Part of a small language model's weights: vocabulary 8192, no biases in attention or MLP.
MLP neurons of a small language model. Each row is named by its layer, matrix (up: input weights; down: output weights) and neuron, and shows model dimensions 0-127. Each number is 128 + 24 x the weight over its row's rms, rounded and kept within 0 to 255. Numbers have three digits each.
After each neuron's rows, "fires before" lists the tokens most often just after its 100 highest values on Wikipedia text that the model never trained on; "fires after" lists the tokens most often just before its 100 highest values on Wikipedia text that the model never trained on.

L12.up1634:106125153174100140140177128091097119166171137060120146109106149137131112113128103138090120126117100094115157147146122158141148129177130159132153178155107094111120113126077146101121127160194138120082202149146111142085140119143089155129114056144089125111173127141127110137124156106077143129106144124128116132112124151112134112144134088123130148104126155128124082117140122167139125102158
L12.down1634:149193135099103142085134093135152135110118132134141084153117163120112143131178112119098149130099088130107164137075130148128143106077142109114104147136101117128107145110131130125150133102151132135157161140138085148113080185166115171111126148142122108111179147136121153094118132142170137122109127105121135109147109100125094161139110131158130148148147168144120138080101108142090091091131
fires before: "0", "1", "2", "ol", "3"
fires after: " 2", " 3", " 1", " 4"

L6.up936:099100120140163118134152131148097157100137142098177056122162105154127129132127105128105111144159107109136109129129088123143119089127139118139130142123096148083128151170069136130068126099114130127150130139140156111129131112149132116124161122176163121147082127108067111121117149125131165110099103129117122148113147129092101082119146138130146115142136150110144152137133112132170114126114
L6.down936:102115116127135163137162130150149150128100091103109129117103125128116118108113156122077142129146128148130115117157115149136105076116122144128138115119136147114074124110141071133138158078131118091145092090109139166136129120113125134116151162153148121136125143142152160087118154113128119107133075140104118144174162128116130084132124124121141139115176154146102125124127135151129137186141
fires before: " |", ";", "\n", ")", "N"
fires after: " |", ";", " TV"

L12.up691:120183133102130095115126127096148137120134111069120123129178145182130145132125117124132099091099139100091103129108197138127166093106135093143149113098136125066147174191117126075118160108123139087128139118147123133132145166106141126139145149144104141158096127148137086126135094137094141142138125121131105113099164163138140127117141119121093103151109130123092118111135093103110089141123
L12.down691:139142135159113112094137138118105109134138122127091153119103161133124103134148115121148155181146138140129114169169129102138113132115137154116106111157113086151125145101142084096128131136104126105144114144137115108132154108126138119183132157135166093147144122103124089164121092115134164101150125121142163148123152121135102135107138117129121127087103145097170157124124142107082126107144
fires before: "|", "\n\n", " He"
fires after: "-"

L12.up1061:121103129101112084095162124107122123162135112148123131107075099123129134148170131172118100131135153146108149168166114170110140124107109117136137122182158116110112121131100149124139142163141107129083113111136095135136095139091110158156135134074103117151105064123121119131139139100098150126154118141123090145164150129165083106160181133139074122122109167178154164098136096105132131091136
L12.down1061:164118114141109142089125118108152178153117098131106130109146113133140124136120116115162110134096157092152106106141130137124111149091122138161108141153147090128164140142103138150101153134113148145114103125143130127122171158158139130115132110159106143132148103121140102157091133120109138132097138123161145121126114134137124133166112148128132097111134143107106105126094168143168127097130
fires before: " |"
fires after: " |", "|", " Set", "–"

L11.up357:132106090069110136169120148147107121145143160144111171138137130138088123120139195141131129121128120112139126130132141109120108082135137134102146130097163128102093142139140107130154095162136113119094107148152094106078147135123096121140168150103134111109125099103174150085118129133105093165111112116170137135127099120151087138109115072058097153109127077121095093119111142080123127120101
L11.down357:148139087113077146134110105126103102105173118110111165176104100150113138148156145158153128132134145135107101155126146127141128156127134137137145079091099122113180162141098136122100130127108153133145120152180062107116147139102104080144131143135104132137134131117136102100166140133121080152121132112124159138136110170159108095111082105069131126167111153090081147105125118133153116117128
fires before: "–", " –", ")", "-", " −"
fires after: "19", "18", " 18"

L11.up1609:147091188136149111100149103095098076157127130138113127116075130151185117162152151139119119134097121138116148154136094152078164117129122171117129123167129134100194124082087120139123129116090153153073107133118128117126158134123159145143176142127114117135143118148110160128087101120105155117131128096112118135163136142108124114125109144138154154158126142152133102128128121152116089124116
L11.down1609:115076132103120118116103137142122095125124128139135132140137149143112102157255095111124116159164142162141104137142153176128134079125142154159160133149120160118180153151112131144110093126136106105119151137122128081140125103132122145106102133158113141107119092073135138112129099120140119164129145137129142108117103153139150102118119126128121090123140120148099141082128140144145152070136
fires before: " |", ".", ":", " ("
fires after: " |", "\n", "–", "|", "N"

L11.up1827:111108117114114144134148090150086126138207164138091090145124112114134067149138130145127136132148100131132120135106109136121102091103147123146155123106120152137124092172108139112085145130118114134121141162141123080172133133144105118115163124077137123158133114159133108136131140129150123099130114148168091155123145102102123115083129124119099111154135169102158132165104137153076135124113
L11.down1827:131151115125150106110124105169174146169170112114129153145147131132136151112025140132109139108078103124135105122151088115130161115115124079126094132123129147157102116119103106112113108132095096090090134134086136150095136117137134116117152142093157120117119159160115149110134170094132123078164101100106137121147137086107175143135142102136130117174136171132142130128159146127148109151103
fires before: ";", " |", "\n", "+"
fires after: ";", " |"

L12.up1669:138098124107150154110113160119083131128185156133167123129093153103112100162143172123127107142131100152127096145151098129145121120078065093111158150130134156085094121108146097113130089154105172140155087145142114116179130096159113135079143125116149147148095139118136113129118152112116118150109155116144124088132167146151110139097097093035111135146131113136113091132106153123134143155098
L12.down1669:110149120146139118103151144121134158137081117089151117128148111163138104121023120097110083126085137095117079151127143116148134136127118163159144120123137098105140126128140114137130156144109125110148161115109135122121161129140068146134157166144115126123134143119151132090147124133137121137133098089123086140171109182156153139109137134102117146141146131165115170110109087159178123135103
fires before: ")", "–", " (", " –"
fires after: "born", "18", "19", ",", " February", " born"

L12.up1253:106112089179111129127125135092146113092127148124116067113168120116103167103129165153126128134136150143136138136153156129140132131094159107180088122157146140100126117170113121091128114164137115101117168106135137136142130119119119155090137079140122139121164121127093160142149114141119169165132099155079146132124136122128106143166122108183151152111157167140099119131139158102157140120134
L12.down1253:129114103125082166150104113124174126142120151123143115139155153139116114088071162126103110131127134130181190108102156099166154103117122144169094142104122121120138087111085124119107141154120162122127110129142106123122146095132160173105142136173092164041191090115106177125159121156139138129086159139111114203126133111122187137154097129135145125117128135128137128096126168137101154071089
fires before: "0", "1", "2", "3"
fires after: " 1", " 2", " 0", " 3", " 4", "0"

L11.up762:122125166111159151096134096095116143114087135092120103102168126095112135102129140139132125126155129147146122133082115151132159123074119129138124091125087083115092141134133120172094160144094086142091134128088149121132118153209075136139118066155115099140131138152114117139144132126135158144133093137116128099131127112119110116116179078130117114117088097139163139124115105117126106142094
L11.down762:157131090103125120147123076123130103129105159132132115122125147144124149108041114150145147153088175139144135137131134142157141089096199117105153157166115139140105106101128132122125139118153155119121104112114132153138132105138154125089153125136118111120152122114117119148125116161126146109126139164100142169115156090150161114106145110153188152083136137175094149104142136140112168178114
fires before: "0", "1", "2", "000", "4", "5"
fires after: " 1", " 0", " 2"

L6.up21:148117141127142079108126088139138105117156156114145155129104138142113116129140169135133136114104172106124121117133172118172128158116141127169112117166134109130104148148125136171160157161118146120163153076142143117147144153143129146177150091130139129101116112122160124131147119166144132136106129127132127099147136110127134119167151107113061103123119117126187124137160140133129123122105
L6.down21:154116127166148113163146108148137124151154155122125119141083164147149116125062112128111140128142176129124116131107139099097117145138104121112120117159098141156134149155123151140133133141133126132111100127145147128139119162131081157135112131144092123082129092120135110142129107060126180096083127173142123131148143130116148122137094084160169098144085092088138128117172122164130140167144
fires before: ":", "s", " |"
fires after: "-", ";", " |", " •", " Conservation", " Binomial"

L12.up1666:144138138100086148140087098124138141145178141089157161148142139149113110137123164153126129089141100153156108105108160139152113123111123112103108106117108156139150166132116118163093143157126155074162145104086110104096135136110111088093117131081147131100133112118153132157121122130136064131103181094140113108157121120148104126090135158098119094165132113104072141148082124119094125117113
L12.down1666:117165118157115105139116161111123130111132178118126160180135156102103124094082152133161124149122150127127157124149126157142100114163143124148160098123123093103091148129130077096056146141135148140062124186125110092139105165124137114090141145150102132128152086123129147137139117159139118143131121131166145135135175136164121088108167165117144090139102137099091127125102103142127083117132
fires before: "–", " –", ")", " -", "ed", "-"
fires after: "19", "18", " 18", "16"

L6.up1311:078072124115096107120119095173105126122161150107074136154147167130089126145125110137105103121090095126143111147133144134120116097192109147131143129112123134144108138121117087119110126136128143108186107137143101081110138101132139108098111146117194086113075079150140125096143158109185133136112103112136170131177142140107138129116146132118096116142122169148089134147100153139114155109119
L6.down1311:091131094142117162115148122113133128120166125114149119129134160161145138125134145108123098100144120131125124154097115160106139117153106148108107152125150148138147148119144149162108150109159115093105090143101081091155145119116095105082149151149084104122188139157143124096138135102134107104155113136133069129141089135150120120087156178136133104135131153112128182126136085145097119122126
fires before: ")", " |", "–", ".", ":", " ("
fires after: " (", ",", "|", "\n", " |"

L12.up206:163130148142109155110099141141148087100134149077119141092146118132154131123145149120168150082127163109082123154078126120144106083150137108149128123139101119172136147146146134132105153066121105109112132101115093164117100112156150126120133130158129160154137118101155124139140159150119141119129127112125098122117156132102122099106164117136125130132124122188131103169111124125098141098157
L12.down206:122141072133146112107148109091106102147134093138168130136147152201157133076140152131143174114129103124175114140117120166135138116129126088137106143101085115180102132143155127130167152082134143062102101122131125104120085142140178190108163160112114085147151151101159143131115144127077102109123131123165110112116116174104107113155099161177133175176106083153159134145116112167116148112139
fires before: "|", "-"
fires after: "-"

L12.up94:152132149118145136160149130073140079123148120113133102123108104111119107140162146115137138120129093163094114102131093118155112161147119116141176154125117147107145108126081096084144178140119088115103099134080165085132169126157129092116148157149147107121143125169120100167121125117076159137113147125106102108128094079107135105093081095139148153170119146153143107131131092129130132130119
L12.down94:140108101092124122123127124132104140092138100147100080138156133115127159160133138138127154134162104126127116128103134132129069137096143199168102167103128133148149135135135135116128127144122202159145121121119119092112084119103146096155159171185122103127186086135136128075135149109130099167140108170154158135135097137145089114111129139112121093122148136130144105133126140144140155092143
fires before: " 6", " 5", " 4", " 11", "5"
fires after: "\n", " |", "|", " 3"

L11.up1858:120126136117123130156190071121153117088136130132166099118152130124155128170142149105131129138190153091129119143111107142142087083041141117153158107140114134094100146180100148163076168118120167104143134147115157094127139165151143146148165106161121164152098118130151123168116120156150142121107144150104106145157134111128124095139106127133090153154149140091143130100114100129108137119148
L11.down1858:109087114139115092113131086150168137117112103134138166128136135180133140098082132131091149118097086111133115100156128135104104119086121134140154109124153093108110129121097105173120118128132117102142116086129123136125169111092133114161123143156096091098137149115100179139147142124083142073111082125128147125129100131148108131146093146169155127152129139087135148109125127155104122124189
fires before: " |", ";", "\n", "N"
fires after: " |", ";", ":"

L6.up1020:120134100091155114126118154133157110115117136108140112161162110150088148111152100134119105133125141135149101146073146113155138115131147133131146096133113153108102108133100130120089082106151129128170102165110174145139134135075135154130128117110077104149114133130107123155127111127172162139136121164139138149126126161173109093153192142115106113091161049176184116141129077110089159137132
L6.down1020:121118087089137123110148124117086147114130108108140132164132137155136129137134150132148114154143152097143143125163136122099158078148115129178155122076085092141103096146148100099131159148161146056118110134088130101094116129146135136102148107129142118114121132129140095130127161173119123158117121147203167092147160095140163089127162127148165110148145142152097111143145101063151123110119
fires before: "-", " Chart", " Party", "|"
fires after: "\n", "-", "\n\n"

L11.up1902:112098119144129158177185142129120100099130144151121099155161126128121074199133143125164106098124146097128138138168145094113122101093148145116080107125141159107110131156124147111103132131141128113096111153129190110126153181137112129129123106145130097153127113117161127168103129144107112120100114165140148145104090148158104107101164132110130133162143162065136139111124182074188098110105
L11.down1902:106128116129143131118153147157137128113129109120126180094127174143123097114133120128090093104118091099101151122116119144118188120125084128157133163148150109097100102150106093153105126135140099110110115162127149123094141110114143094130148125116106112131182177148096164152122078134143093139131116105110175130113121134123126104131130137138108121130141144093097137129152125136069174138124
fires before: "–", " |", "N"
fires after: " |", ";"

L12.up1545:111147121160132133124128137153131136135176132151142133115140129135113136148144154139122123131104124069105134095132124135116148080147115110121130104152125152124143054099135115103118130147099112077128085130108117125130144159108176147064154156164131115140135113168108108167112140091133127112136085106161143123128152118131156093155146106101149105102135159109114124141154121116110120103128
L12.down1545:122081170115105142145112164151124137110112090108134144123120120134123147110000101151102107150145126130142141149134125144149122148117109137111142118140137118128150111150150110126134126141112128074120114156145138099131124091141174158133101155117149127108156123127147135139137120145098146145103100129151131138169115177178128170099159148111119098139112091139108135176152125143138169107144
fires before: ")", "-", "–", ";"
fires after: "19", " (", ",", " player", " footballer"